config.yaml
d_model: 512
d_mlp: 2048
parallel_block: false
optimizer: "muon"
schedule: "wsd"
steps: 7958
MLP neurons of a small language model. Each row is named by its layer, matrix (gate and up: input weights) and neuron, and shows model dimensions 224-287. Each number is 50 + 15 x the weight over its row's rms, rounded and kept within 0 to 99. A neuron's up and down rows have the sign that makes its largest values positive.
After each neuron's rows, "fires on" lists the tokens most often at its 100 highest values on Wikipedia text that the model never trained on. A number after a token or word is its count.

L2.gate1896:82 40 23 79 72 59 80 46 44 59 59 45 54 40 44 36 36 44 59 50 32 56 37 31 69 40 45 27 62 73 33 72 53 69 57 55 46 57 64 53 74 32 56 24 65 51 83 33 54 47 65 64 69 51 40 63 39 71 68 59 31 58 83 46
L2.up1896:47 40 47 33 48 69 63 60 47 34 57 47 61 78 62 33 68 24 66 41 53 36 68 41 74 41 62 58 48 46 57 60 80 59 60 48 37 56 57 74 61 49 58 39 44 45 53 62 20 66 42 73 63 46 15 79 63 50 51 93 43 49 78 38
fires on: " to" 56, "ing" 7, " for" 7, "el" 6

L2.gate1591:41 74 64 55 58 63 58 65 33 44 47 47 77 54 43 61 59 59 49 47 39 50 66 44 58 49 54 45 40 48 21 72 37 24 45 53 50 49 54 40 74 79 52 59 31 44 22 41 36 40 50 67 71 50 29 83 69 59 42 25 50 37 61 57
L2.up1591:74 50 59 52 71 64 43 60 57 46 39 44 60 53 60 28 48 25 37 52 48 58 68 31 25 64 74 55 73 27 45 48 21 74 47 43 54 51 43 67 41 40 61 54 24 52 73 54 60 33 60 81 65 30 49 25 44 52 48 39 54 55 55 60
fires on: " to" 66, " of" 17

L5.gate1797:49 24 51 33 42 65 62 60 55 65 40 52 68 57 67 27 44 50 57 35 48 49 60 56 68 47 61 64 47 69 49 67 48 67 39 44 65 60 64 63 35 75 63 75 54 56 39 35 77 57 71 56 30 49 36 47 49 62 18 50 65 50 60 56
L5.up1797:32 27 23 18 62 51 44 43 57 48 68 24 40 38 49 29 24 21 45 56 48 44 43 50 54 63 67 62 48 44 55 31 35 35 82 58 56 50 70 48 55 55 51 51 50 26 43 67 41 24 39 63 50 63 66 67 24 59 38 51 80 70 46 67
fires on: "\n" 63, " is" 8

L5.gate1540:60 49 60 24 73 47 43 42 57 62 45 55 41 90 45 41 60 56 24 70 31 77 37 69 69 51 71 86 69 32 42 73 44 30 55 62 51 57 60 27 58 42 46 49 67 36 35 46 52 45 63 50 61 41 28 71 55 58 93 58 62 55 57 50
L5.up1540:50 37 56 78 49 32 34 33 74 63 81 43 72 57 54 39 63 47 47 49 38 63 48 59 28 52 82 38 50 33 36 79 27 14 66 42 44 48 66 38 33 56 42 42 56 23 55 31 41 39 65 65 42 61 57 66 42 60 60 60 58 54 18 47
fires on: " considered" 13, " as" 12, " named" 12, " became" 8, " become" 6, " currently" 4

L5.gate886:36 30 68 36 53 58 57 56 67 69 61 60 70 63 69 67 53 63 45 50 22 59 38 35 29 37 53 52 66 60 79 56 52 25 53 81 64 53 43 66 77 64 57 45 42 57 35 50 46 72 50 61 44 30 67 67 53 52 45 48 36 59 53 43
L5.up886:22 42 38 69 58 61 45 92 70 38 64 57 58 33 47 41 61 57 57 46 15 57 70 46 54 43 47 51 68 56 67 44 78 42 54 35 36 51 47 51 53 30 55 56 06 33 50 44 58 51 56 50 48 52 48 54 37 91 61 27 24 51 57 42
fires on: " not" 30, " out" 9, " hold" 8, " at" 6, " quite" 4

L2.gate1602:47 28 38 40 35 43 43 67 48 41 68 67 39 51 35 49 55 31 53 64 59 52 40 41 29 69 57 54 59 31 22 63 69 27 37 44 53 16 66 70 47 73 55 52 45 43 50 34 39 44 65 29 51 48 45 55 45 44 72 96 67 69 68 56
L2.up1602:59 36 37 24 92 25 29 45 64 35 69 43 52 58 30 52 57 66 34 58 49 47 56 38 30 32 68 28 44 76 75 43 14 21 61 27 76 68 39 46 64 28 47 83 65 59 44 74 52 33 71 41 53 60 69 53 79 47 08 36 51 27 56 68
fires on: " a" 28, " this" 27, " an" 19, "\n" 13

L5.gate1246:47 44 94 48 78 30 53 29 56 88 61 40 46 39 36 41 37 22 36 50 55 28 46 63 78 77 57 42 30 77 31 36 45 48 17 28 70 45 45 47 79 51 22 44 47 59 51 53 56 50 42 65 58 61 62 65 47 53 38 32 35 53 42 37
L5.up1246:14 73 47 43 71 49 53 35 30 47 71 49 33 52 66 70 52 36 30 52 37 44 41 36 47 21 69 47 23 57 38 43 48 74 68 74 42 58 31 22 39 62 51 44 55 59 53 56 49 44 46 45 75 60 67 52 21 68 43 33 53 29 48 43
fires on: " |" 32, " and" 19, " " 19, " Independent" 4

L5.gate2006:36 53 62 45 40 35 25 35 39 32 63 54 46 30 50 66 19 30 82 38 29 57 54 71 46 57 43 54 21 63 63 75 60 40 55 43 43 54 52 59 40 66 40 31 44 66 51 15 38 31 35 22 47 55 73 50 63 65 30 48 57 65 35 37
L5.up2006:27 56 34 44 41 63 30 51 51 67 24 47 76 34 66 61 35 21 38 40 55 35 44 31 40 37 88 29 46 52 37 33 38 49 59 27 44 40 44 71 66 34 44 39 30 33 39 46 40 60 71 43 28 87 89 59 46 55 47 25 52 65 69 30
fires on: " with" 65, " has" 13, " With" 8, " a" 6

L5.gate674:44 69 60 46 70 74 44 55 62 48 79 61 36 54 32 46 67 29 64 74 65 52 23 52 41 30 53 42 37 32 65 78 58 33 53 65 33 56 27 50 44 57 63 56 56 74 84 28 53 42 73 53 34 40 45 23 55 53 46 37 69 54 69 60
L5.up674:49 55 65 47 29 34 52 46 63 34 44 62 55 48 26 75 33 36 47 67 56 58 25 35 58 59 50 55 44 45 64 45 62 44 53 62 45 30 38 38 50 38 54 74 66 62 38 48 24 26 33 53 57 56 42 59 45 50 58 60 68 39 47 59
fires on: " as" 14, " is" 13, " include" 12, " including" 9, " was" 6

L5.gate810:62 60 75 24 53 32 54 33 75 79 48 54 32 50 39 56 19 50 37 76 32 47 47 50 56 69 72 43 24 57 42 50 61 75 43 47 76 59 51 31 23 43 44 49 36 60 50 49 67 43 40 51 51 64 60 43 74 35 43 23 57 62 52 38
L5.up810:42 56 51 40 32 37 42 64 53 59 40 50 45 55 50 58 67 48 77 63 59 35 46 25 50 74 41 76 35 53 89 67 47 46 75 28 49 44 46 50 47 64 72 49 35 61 54 37 47 46 45 72 51 36 37 55 59 45 96 37 45 54 70 07
fires on: " and" 74, " from" 5, " his" 5

L2.gate789:36 44 68 63 34 73 48 49 68 55 56 52 42 59 48 37 38 56 57 53 28 47 56 44 59 50 48 58 55 33 43 61 72 22 41 26 23 58 35 44 62 51 27 46 54 79 31 56 66 45 25 69 44 54 75 69 40 89 77 53 56 34 41 37
L2.up789:29 43 68 40 39 33 62 55 41 42 38 37 61 93 43 41 52 63 33 19 71 41 46 48 45 63 49 75 60 26 43 19 56 48 52 50 47 18 66 07 51 46 36 54 72 44 56 54 80 32 56 31 65 23 39 54 36 85 54 51 54 34 63 70
fires on: " State" 16, " at" 15, " Temple" 7, "*" 6, " A&M" 5, " played" 4

L5.gate422:42 43 45 62 59 67 61 69 57 68 64 50 58 33 59 44 53 37 50 93 63 70 31 61 37 63 52 54 30 35 36 50 30 33 65 35 29 62 61 84 46 53 45 62 46 31 67 24 45 39 09 49 66 45 58 21 45 44 74 18 53 76 60 51
L5.up422:66 32 14 54 38 61 52 35 44 45 60 76 19 51 36 41 44 28 38 60 43 16 46 41 54 66 57 79 44 44 43 40 54 35 48 48 73 52 61 55 64 49 72 64 52 54 49 62 65 52 43 68 46 19 63 45 35 23 47 46 42 19 43 44
fires on: " was" 59, " is" 16, " got" 5

L5.gate308:66 62 65 50 65 66 23 67 25 57 70 28 55 51 49 29 37 44 17 62 69 69 38 36 67 61 90 48 49 73 48 51 28 49 45 43 59 38 78 44 49 55 46 77 69 28 31 48 58 26 46 60 49 51 22 64 65 53 13 75 36 37 50 65
L5.up308:35 45 22 59 61 50 40 50 43 35 39 78 33 66 70 38 42 51 59 28 51 21 33 77 59 31 74 51 41 63 84 71 56 48 49 69 27 57 38 73 55 43 39 76 58 37 68 43 64 66 44 41 66 54 64 43 27 56 57 56 59 47 41 58
fires on: "\n" 43, " It" 7, " in" 4, "She" 4

L2.gate507:44 48 67 69 40 78 60 60 53 20 67 51 52 62 42 40 59 41 42 76 57 34 68 52 59 45 66 66 53 59 46 37 59 53 47 74 56 68 44 28 66 67 65 49 45 25 22 49 54 33 25 60 62 61 55 71 46 77 67 36 57 42 50 51
L2.up507:46 59 52 59 28 54 75 40 47 40 30 41 64 44 65 57 40 36 68 53 35 48 39 58 28 55 65 72 65 63 66 50 56 38 70 47 22 58 21 34 38 33 44 45 30 53 73 66 50 53 57 36 37 70 59 61 35 84 94 56 51 64 42 44
fires on: " and" 52, " or" 22, " than" 6

L5.gate270:35 58 08 34 28 57 54 54 60 41 56 63 41 57 07 31 46 53 56 70 46 78 21 33 51 51 21 29 32 36 52 63 27 35 19 55 46 59 54 58 50 67 64 64 83 24 78 31 30 19 50 40 60 59 51 46 41 60 31 40 75 24 53 48
L5.up270:62 67 58 59 66 47 33 40 48 44 66 57 50 40 32 27 53 67 37 60 36 73 51 35 47 28 45 25 35 52 77 51 56 44 29 82 73 53 30 56 34 59 47 62 53 40 64 47 38 35 43 56 52 55 55 24 34 41 63 52 60 45 56 63
fires on: " is" 33, " was" 32, " were" 9, " are" 6, " in" 6, " be" 4

L5.gate1167:62 40 49 52 45 17 59 39 47 67 63 70 52 43 37 35 35 34 42 71 47 59 65 29 76 60 32 42 57 61 41 59 28 57 62 64 74 31 45 32 35 60 62 64 48 70 62 35 59 39 38 65 49 56 39 54 62 75 64 45 26 74 22 42
L5.up1167:62 46 58 48 51 60 16 68 38 54 60 40 38 52 49 26 60 53 26 59 54 49 39 35 59 50 58 32 47 56 49 43 65 72 63 56 30 50 40 63 51 54 38 53 39 78 46 49 52 57 21 28 60 14 60 77 27 38 56 44 32 49 77 48
fires on: " and" 91

L2.gate454:71 59 48 43 56 36 75 47 40 50 69 20 31 64 08 55 72 47 32 55 27 33 29 58 35 27 64 46 32 37 47 39 34 35 39 41 64 45 82 56 52 53 74 26 51 49 62 23 62 53 61 40 41 40 48 62 50 68 49 63 45 28 50 65
L2.up454:83 60 64 53 57 31 54 49 78 58 30 38 56 70 37 44 81 41 38 59 44 60 50 61 24 43 34 41 45 65 55 46 28 58 63 28 60 53 38 63 35 28 39 66 60 53 27 44 43 63 86 70 74 54 86 69 63 50 57 74 15 35 33 48
fires on: " is" 14, " a" 13, " an" 9, " first" 8, " of" 7, " into" 6

L5.gate1396:60 54 83 36 37 42 54 50 31 49 35 47 82 19 50 35 62 66 73 41 60 47 34 61 50 49 53 60 46 44 42 71 35 41 18 27 56 50 34 64 53 35 47 47 52 43 57 70 65 54 71 33 35 48 38 44 30 71 01 55 47 50 34 63
L5.up1396:27 30 29 44 49 51 56 67 49 13 23 66 78 30 42 53 32 86 47 67 58 74 45 42 53 40 65 51 35 55 29 38 08 80 61 55 48 54 72 49 46 51 66 50 44 38 57 55 64 33 25 16 21 80 15 67 54 53 47 63 45 50 38 42
fires on: "\n" 82, " |" 7

L5.gate1877:68 37 36 57 46 36 51 39 29 48 95 39 50 49 51 39 54 64 66 71 54 58 55 10 70 54 62 41 63 43 40 88 69 63 41 58 64 32 52 48 45 43 47 24 73 47 66 41 68 64 56 38 04 66 38 22 39 25 61 76 31 69 59 93
L5.up1877:70 79 49 51 49 42 43 51 18 73 66 40 60 59 57 58 58 58 55 46 43 29 47 78 64 40 76 34 32 51 61 45 49 44 66 72 31 49 35 50 46 09 39 22 54 48 43 56 52 16 37 50 67 57 46 39 39 56 92 61 13 31 43 32
fires on: " of" 40, " for" 13, " to" 7, " in" 7, " from" 5, " first" 5

L2.gate370:39 58 58 23 41 40 57 58 58 68 77 43 41 48 42 55 41 58 75 62 39 50 58 63 58 65 25 28 51 57 52 35 43 64 67 35 54 56 31 58 91 21 48 40 57 72 41 32 52 55 53 91 53 38 22 65 43 73 49 41 62 58 84 42
L2.up370:77 54 62 19 41 27 81 49 65 52 57 45 35 59 48 76 64 26 40 35 43 47 51 44 47 42 35 55 40 36 26 35 92 36 50 43 65 59 36 55 58 62 28 51 58 54 44 54 30 22 71 43 54 42 38 41 35 57 56 75 49 66 62 59
fires on: " in" 23, " by" 11, " to" 11, " for" 7, "ver" 4

L5.gate1965:50 60 70 29 50 27 68 74 44 63 56 54 73 24 71 48 32 51 52 71 58 47 38 52 59 45 52 65 63 76 24 71 32 79 26 44 50 54 60 22 36 59 48 57 40 82 29 50 37 60 51 24 50 60 54 48 45 64 07 32 62 62 44 78
L5.up1965:59 48 38 36 37 49 22 81 27 48 68 55 71 28 60 69 49 43 59 51 73 38 59 42 49 58 51 43 56 53 18 37 34 72 25 33 55 50 64 52 37 58 48 51 41 81 44 27 73 35 64 39 34 54 57 38 37 93 83 21 67 55 44 52
fires on: " the" 28, " with" 27, " had" 16, " has" 4

L2.gate693:67 28 64 47 57 60 47 61 56 87 48 61 60 12 79 42 34 26 41 71 56 64 20 35 58 44 54 46 43 62 55 77 36 43 64 55 63 34 55 38 52 56 56 53 34 21 59 43 69 64 61 51 20 52 66 34 41 50 36 43 56 69 55 45
L2.up693:52 36 61 42 42 47 53 70 55 64 36 44 67 56 49 44 69 38 53 72 57 67 32 69 63 53 63 48 37 63 44 85 31 69 79 52 64 25 65 49 60 50 43 62 50 87 46 41 43 51 25 56 69 50 66 43 57 60 44 59 46 40 35 27
fires on: " was" 41, " is" 22, " were" 16, " are" 7, " has" 4

L5.gate635:24 37 49 50 37 44 41 61 43 50 38 91 47 33 74 37 31 67 49 46 78 42 42 48 39 51 38 52 48 50 53 62 39 58 26 61 36 33 34 63 62 62 44 40 43 45 37 21 55 68 47 57 58 83 46 69 47 51 44 61 46 41 61 49
L5.up635:73 32 45 37 50 49 33 60 61 36 73 40 32 39 48 53 27 57 48 60 56 42 50 49 65 53 72 73 64 48 53 48 71 26 55 35 51 28 28 56 55 46 67 52 42 52 28 58 92 65 21 46 35 50 60 58 49 38 35 74 50 31 44 60
fires on: "\n" 57, " of" 11, "|" 9, " a" 5

L5.gate903:51 21 58 34 35 53 27 84 50 40 46 54 39 20 50 28 56 58 65 80 79 44 58 48 56 72 53 46 57 59 74 54 47 46 20 38 79 59 56 27 71 33 61 72 38 40 54 47 65 30 36 40 64 69 31 67 56 16 62 62 53 32 48 64
L5.up903:67 26 24 58 45 74 51 43 61 67 50 39 21 31 48 14 08 67 61 65 41 32 67 49 50 35 57 48 42 59 44 48 64 26 25 47 44 59 44 41 40 58 44 77 57 20 70 50 52 24 45 44 55 54 39 50 30 16 94 65 40 31 33 43
fires on: "\n" 98

L5.gate362:44 33 22 62 66 53 40 80 23 37 57 55 53 37 61 49 58 30 77 57 34 17 55 50 56 69 32 43 28 36 39 19 28 55 46 42 49 25 32 68 48 50 34 51 64 26 44 38 73 41 66 29 73 48 33 57 40 44 50 33 49 40 55 72
L5.up362:31 47 41 33 35 37 92 45 49 81 44 34 52 31 33 85 73 64 65 61 38 55 66 46 56 41 76 56 29 49 76 49 34 47 72 20 80 64 33 59 47 79 64 54 45 42 55 63 49 38 51 48 49 57 49 30 21 22 55 31 37 38 33 57
fires on: " is" 85, " are" 7, " was" 4

L2.gate1856:41 69 78 61 37 57 38 61 22 55 78 70 56 62 72 36 42 41 48 38 53 43 56 45 49 39 66 61 57 57 45 80 41 63 62 61 58 55 18 56 73 43 49 67 73 39 59 36 69 28 48 40 56 51 34 64 39 19 73 51 43 41 46 34
L2.up1856:59 49 52 53 69 60 47 47 43 40 49 29 70 46 36 35 33 72 51 73 40 72 73 58 50 42 65 73 61 67 58 48 68 31 43 39 28 35 52 53 54 32 60 49 49 47 41 54 54 57 57 52 56 57 45 55 39 44 60 67 68 46 59 38
fires on: "\n" 99

L2.gate671:53 41 54 56 47 52 32 37 31 39 61 58 77 46 40 49 41 42 51 66 37 41 65 38 61 42 33 46 32 48 56 65 36 49 48 69 48 49 24 50 80 69 60 56 40 47 23 44 58 50 28 12 59 44 42 55 51 28 53 49 29 34 36 27
L2.up671:60 55 42 48 27 63 34 48 54 54 80 65 97 68 42 44 42 50 64 47 58 43 63 49 50 79 35 43 23 31 54 37 54 60 21 46 35 35 35 64 71 60 44 28 42 41 55 56 50 49 48 19 68 25 37 51 49 49 83 18 26 65 61 37
fires on: " and" 28, " being" 16, " Although" 9, " when" 8, " if" 6, " Though" 4

L2.gate1401:54 55 80 53 45 37 41 51 20 51 26 34 52 59 15 45 62 66 65 57 23 48 54 67 57 35 60 39 45 45 61 63 52 42 31 28 69 46 41 79 36 39 25 42 60 46 81 25 46 37 77 72 56 50 59 61 27 43 30 58 39 57 52 71
L2.up1401:74 71 32 58 56 64 61 62 29 43 47 28 68 52 65 21 57 77 35 60 19 39 55 38 56 56 61 82 65 31 45 54 39 60 56 89 67 85 63 49 66 72 47 33 48 26 39 78 48 39 60 66 58 65 34 32 58 60 44 55 50 53 56 79
fires on: " of" 50, " on" 16, " at" 14, " At" 5, " Of" 4

L5.gate381:30 43 55 69 57 38 83 37 52 61 50 57 26 41 56 40 67 42 45 54 47 29 60 63 56 42 73 53 74 64 77 46 27 37 60 36 34 18 38 33 41 45 12 39 64 75 42 44 49 66 60 57 66 69 60 62 48 70 68 36 49 49 45 50
L5.up381:45 38 58 71 31 28 68 61 62 57 44 41 34 68 23 58 49 67 58 41 50 34 66 29 50 48 55 44 74 63 72 39 27 50 73 44 47 63 61 51 61 68 30 29 36 47 46 42 55 58 34 60 81 64 65 71 57 71 54 43 36 53 64 51
fires on: " on" 38, " |" 16, " for" 11, " TV" 6

L5.gate713:74 41 62 52 43 46 41 83 56 74 48 20 93 30 28 54 34 82 33 48 51 36 58 21 62 71 52 62 39 77 57 53 14 58 37 55 47 49 53 48 64 60 50 26 48 38 47 32 50 69 59 37 37 26 63 46 68 31 35 25 31 52 46 51
L5.up713:82 47 45 40 37 46 60 77 54 42 28 72 34 49 38 32 13 38 46 62 44 79 70 43 23 44 86 59 63 33 36 83 40 42 36 36 76 54 68 56 55 45 63 80 78 58 31 59 39 56 46 51 46 60 71 61 34 29 48 42 49 46 60 60
fires on: " also" 21, " was" 13, " is" 8, " other" 7, " of" 6, " are" 6

L5.gate1607:37 39 55 59 62 54 41 27 74 45 36 28 33 81 55 69 51 31 41 94 39 48 43 60 63 48 78 48 68 57 40 77 50 34 52 60 45 41 37 31 30 56 57 59 59 64 44 70 46 43 58 43 79 45 42 75 59 67 47 69 30 62 70 48
L5.up1607:43 25 58 28 75 46 59 50 41 61 31 27 81 67 65 44 46 42 37 63 28 51 72 57 32 59 46 46 56 73 35 64 66 58 59 14 61 59 51 33 58 33 67 36 42 43 37 60 45 53 30 84 44 44 34 51 44 56 59 65 68 75 62 43
fires on: " |" 38, " " 11, "ș" 6

L2.gate944:40 25 57 61 57 47 41 55 43 45 48 53 45 57 83 48 88 58 30 84 29 30 39 45 62 60 62 29 43 27 24 41 45 34 43 38 65 35 49 91 49 62 45 67 83 50 51 39 51 53 48 75 67 42 34 44 47 69 34 65 45 62 56 40
L2.up944:48 35 39 48 26 57 23 26 81 62 48 33 69 70 46 72 54 50 51 35 44 38 48 47 60 48 70 02 65 56 51 55 70 50 55 58 76 66 68 55 50 65 37 33 61 28 35 45 13 63 52 49 57 39 28 54 72 59 66 50 61 90 49 43
fires on: " |" 70, "ess" 5, "l" 5, " 1–2;" 4

L5.gate1602:50 44 38 56 43 24 27 48 35 84 48 74 43 44 32 51 71 31 67 53 77 51 49 26 44 41 57 61 51 22 44 64 53 52 55 51 36 62 56 74 35 48 40 61 69 61 50 43 62 35 63 43 69 51 50 39 41 50 50 67 44 61 39 78
L5.up1602:55 63 37 23 64 75 50 38 34 39 62 53 47 36 60 57 61 28 42 59 52 39 38 67 58 56 54 39 31 44 33 90 59 35 52 38 68 61 79 47 43 23 42 70 82 67 45 55 40 62 47 59 49 60 68 29 49 59 71 44 67 37 56 05
fires on: " was" 47, " is" 18, " been" 5, " became" 5, " become" 4, " were" 4

L2.gate1706:64 40 21 33 24 44 49 61 71 62 54 50 38 66 23 54 73 56 23 49 41 22 40 46 51 58 62 77 44 19 57 41 37 66 56 46 29 50 30 50 53 33 02 77 61 52 37 39 77 37 86 49 66 51 60 65 61 64 84 62 30 62 38 54
L2.up1706:57 58 43 41 51 42 54 41 44 55 32 40 33 55 48 46 57 73 34 52 47 63 59 80 40 45 50 67 42 49 69 37 63 62 57 89 51 46 26 58 60 61 46 42 62 73 51 26 46 79 75 46 24 49 47 45 65 55 53 38 45 53 65 56
fires on: " a" 26, ")," 18, " an" 11, " |" 9, " professional" 5, " American" 5

L5.gate697:36 60 43 33 21 64 42 35 34 60 44 61 50 28 39 56 25 75 53 44 48 51 22 42 36 54 37 46 39 53 42 64 70 61 66 65 48 38 60 44 46 43 59 62 48 51 70 51 72 42 69 48 51 53 37 67 36 42 39 72 54 56 59 52
L5.up697:68 38 11 42 57 49 50 67 58 42 31 46 69 49 45 51 24 44 50 69 46 67 53 58 35 68 75 60 65 33 56 83 51 57 39 18 63 60 48 53 52 52 80 69 56 32 54 59 72 25 46 28 51 42 58 44 36 45 84 67 34 62 50 39
fires on: "\n" 60, " (I" 7, "-" 6, " |" 4

L5.gate589:20 62 41 49 56 51 07 34 52 31 41 35 34 47 63 67 34 44 78 66 33 39 28 15 58 58 49 47 62 61 76 65 61 43 32 29 42 77 47 52 63 25 52 69 65 59 69 54 57 33 41 37 55 33 34 66 73 75 77 55 62 34 69 59
L5.up589:74 43 55 35 79 40 44 31 53 51 76 21 55 63 58 66 34 36 49 57 42 32 40 46 29 51 74 61 56 45 64 60 46 34 53 64 51 57 54 65 36 52 55 54 55 47 80 73 60 47 58 39 42 35 67 69 71 41 55 58 43 57 43 53
fires on: " as" 36, " name" 12, " called" 4, " named" 4

L2.gate117:70 58 76 58 53 47 49 33 69 29 52 31 53 53 48 41 51 65 36 61 24 40 68 66 80 49 65 63 53 61 31 63 69 47 26 48 52 65 75 34 48 53 76 27 71 32 33 39 60 54 26 27 58 78 56 34 56 48 68 42 47 54 54 37
L2.up117:18 53 65 59 28 41 69 59 72 46 36 28 48 38 24 32 72 42 24 31 48 61 57 47 56 26 46 63 43 38 65 57 71 48 37 57 61 47 58 39 55 79 73 27 35 65 55 59 65 70 30 32 49 48 46 40 53 43 55 48 41 48 42 31
fires on: " and" 41, " career" 5, "&" 4

L5.gate1459:55 35 48 54 46 47 36 83 35 22 58 51 74 48 42 42 59 49 41 55 44 70 39 36 37 43 46 40 22 68 27 42 56 49 43 31 81 54 37 48 42 66 64 78 36 33 47 33 53 40 68 33 55 73 56 46 49 52 49 65 51 32 79 75
L5.up1459:37 13 50 73 41 47 45 79 48 38 58 56 32 52 49 55 59 30 36 61 74 61 41 53 49 38 43 56 40 48 67 23 40 26 70 49 49 83 53 45 45 64 48 52 44 46 28 47 50 49 50 65 31 71 52 26 61 09 61 61 63 65 58 50
fires on: " is" 49, " it" 15, " was" 13, " has" 4

L2.gate2000:46 58 49 44 38 51 47 50 33 62 51 60 48 40 52 34 51 40 62 46 66 54 42 59 63 48 60 70 63 20 51 54 31 28 58 24 73 62 40 39 42 41 28 59 39 43 51 44 52 69 66 59 53 39 30 42 31 45 28 41 48 64 32 68
L2.up2000:54 61 31 35 28 39 52 66 51 72 40 49 47 44 37 54 55 26 57 38 63 70 18 48 53 56 62 63 34 41 32 58 66 55 48 27 34 44 50 48 71 35 70 71 21 28 70 55 65 79 38 41 55 55 30 41 46 70 37 45 56 20 53 38
fires on: " is" 23, " was" 13, " did" 8, " are" 7, " than" 6

L5.gate726:53 94 39 36 84 60 63 48 37 41 42 25 38 75 38 52 67 53 57 40 46 20 45 64 52 76 62 46 49 15 47 58 30 38 23 45 64 55 37 44 41 57 48 30 37 68 39 20 73 59 52 37 67 48 64 52 51 42 47 55 75 62 57 45
L5.up726:33 41 44 68 35 62 49 34 34 53 35 72 61 48 62 33 16 54 17 63 32 53 62 49 54 57 78 68 63 52 46 32 38 64 56 66 27 62 58 36 54 53 55 45 59 60 29 60 72 46 70 52 66 48 48 34 53 65 83 65 49 44 79 53
fires on: " in" 31, " for" 12, " the" 10, " to" 8, " of" 8, " on" 7

L5.gate93:36 41 44 39 48 54 56 49 30 29 62 60 69 57 45 53 75 39 52 65 49 44 37 84 30 25 49 45 42 28 46 78 64 66 68 44 28 51 49 61 58 27 69 49 46 38 24 42 51 42 55 35 59 34 45 65 51 52 44 47 39 34 70 33
L5.up93:10 73 40 56 38 48 50 23 55 61 55 58 44 67 32 58 55 34 32 33 52 25 58 51 13 58 41 44 59 81 03 60 57 65 62 39 58 73 65 65 62 23 60 42 37 40 50 57 54 63 53 56 61 66 54 52 49 37 74 54 56 24 75 50
fires on: " to" 50, " a" 12, " |" 9

L5.gate1613:61 30 49 53 59 54 37 54 36 87 39 56 48 50 52 69 23 49 80 57 39 60 58 43 63 54 61 51 56 30 74 47 60 44 35 15 29 37 46 74 47 64 60 67 69 35 52 61 27 57 53 32 61 42 31 56 47 73 26 43 42 46 42 78
L5.up1613:33 20 46 34 68 44 49 23 32 62 38 41 56 35 52 59 03 39 50 50 38 50 75 52 37 49 61 30 44 62 53 26 46 41 67 68 62 44 54 69 39 50 35 38 62 45 65 33 46 47 58 49 44 58 35 34 37 37 40 54 60 71 44 60
fires on: "\n" 36, " more" 22, " very" 4

L2.gate1770:79 50 40 63 44 55 72 58 56 54 53 28 55 48 37 41 35 40 77 54 61 64 27 43 42 72 45 46 85 58 53 71 44 39 60 36 44 78 50 28 64 34 72 58 37 59 63 26 61 23 37 43 43 43 41 46 72 50 58 33 38 43 69 45
L2.up1770:91 59 40 20 47 53 56 61 48 66 48 52 48 48 44 46 50 86 43 77 46 47 43 45 55 18 44 62 41 14 04 55 52 66 42 25 48 45 41 75 48 58 43 52 66 36 32 48 35 80 33 52 29 32 64 58 35 63 59 57 31 53 41 46
fires on: " and" 92, " or" 7

L5.gate1186:48 60 57 54 70 44 58 49 56 38 30 32 27 48 31 36 23 68 56 52 71 51 33 79 36 55 92 32 38 55 59 33 63 38 47 29 44 48 41 61 42 44 47 47 55 36 30 65 23 54 45 40 46 48 54 46 45 39 37 44 92 47 21 65
L5.up1186:54 33 50 10 33 48 63 50 39 25 22 40 74 33 83 34 56 46 58 68 39 38 44 35 46 61 42 39 51 56 12 50 44 38 67 30 39 52 54 56 43 34 59 51 72 51 63 33 55 40 54 50 46 27 67 59 35 52 17 39 68 54 26 67
fires on: "\n" 24, ":" 21, " $" 18, "s:" 4

L5.gate1959:65 35 47 39 76 69 35 18 69 27 54 65 54 13 82 41 46 42 51 43 58 52 64 72 32 72 60 25 35 68 49 53 19 60 56 33 34 19 21 73 50 57 36 58 30 34 38 41 46 55 41 23 78 56 44 54 66 51 75 51 44 30 46 43
L5.up1959:19 51 45 59 51 63 72 66 71 58 55 16 76 45 42 54 44 62 74 51 53 44 74 55 53 14 66 80 73 35 42 60 45 51 75 25 34 79 49 52 39 41 72 54 53 42 60 28 53 36 29 59 63 51 55 48 59 86 22 34 30 56 40 39
fires on: " for" 18, " at" 17, " |" 16, " of" 12, " to" 8, " under" 7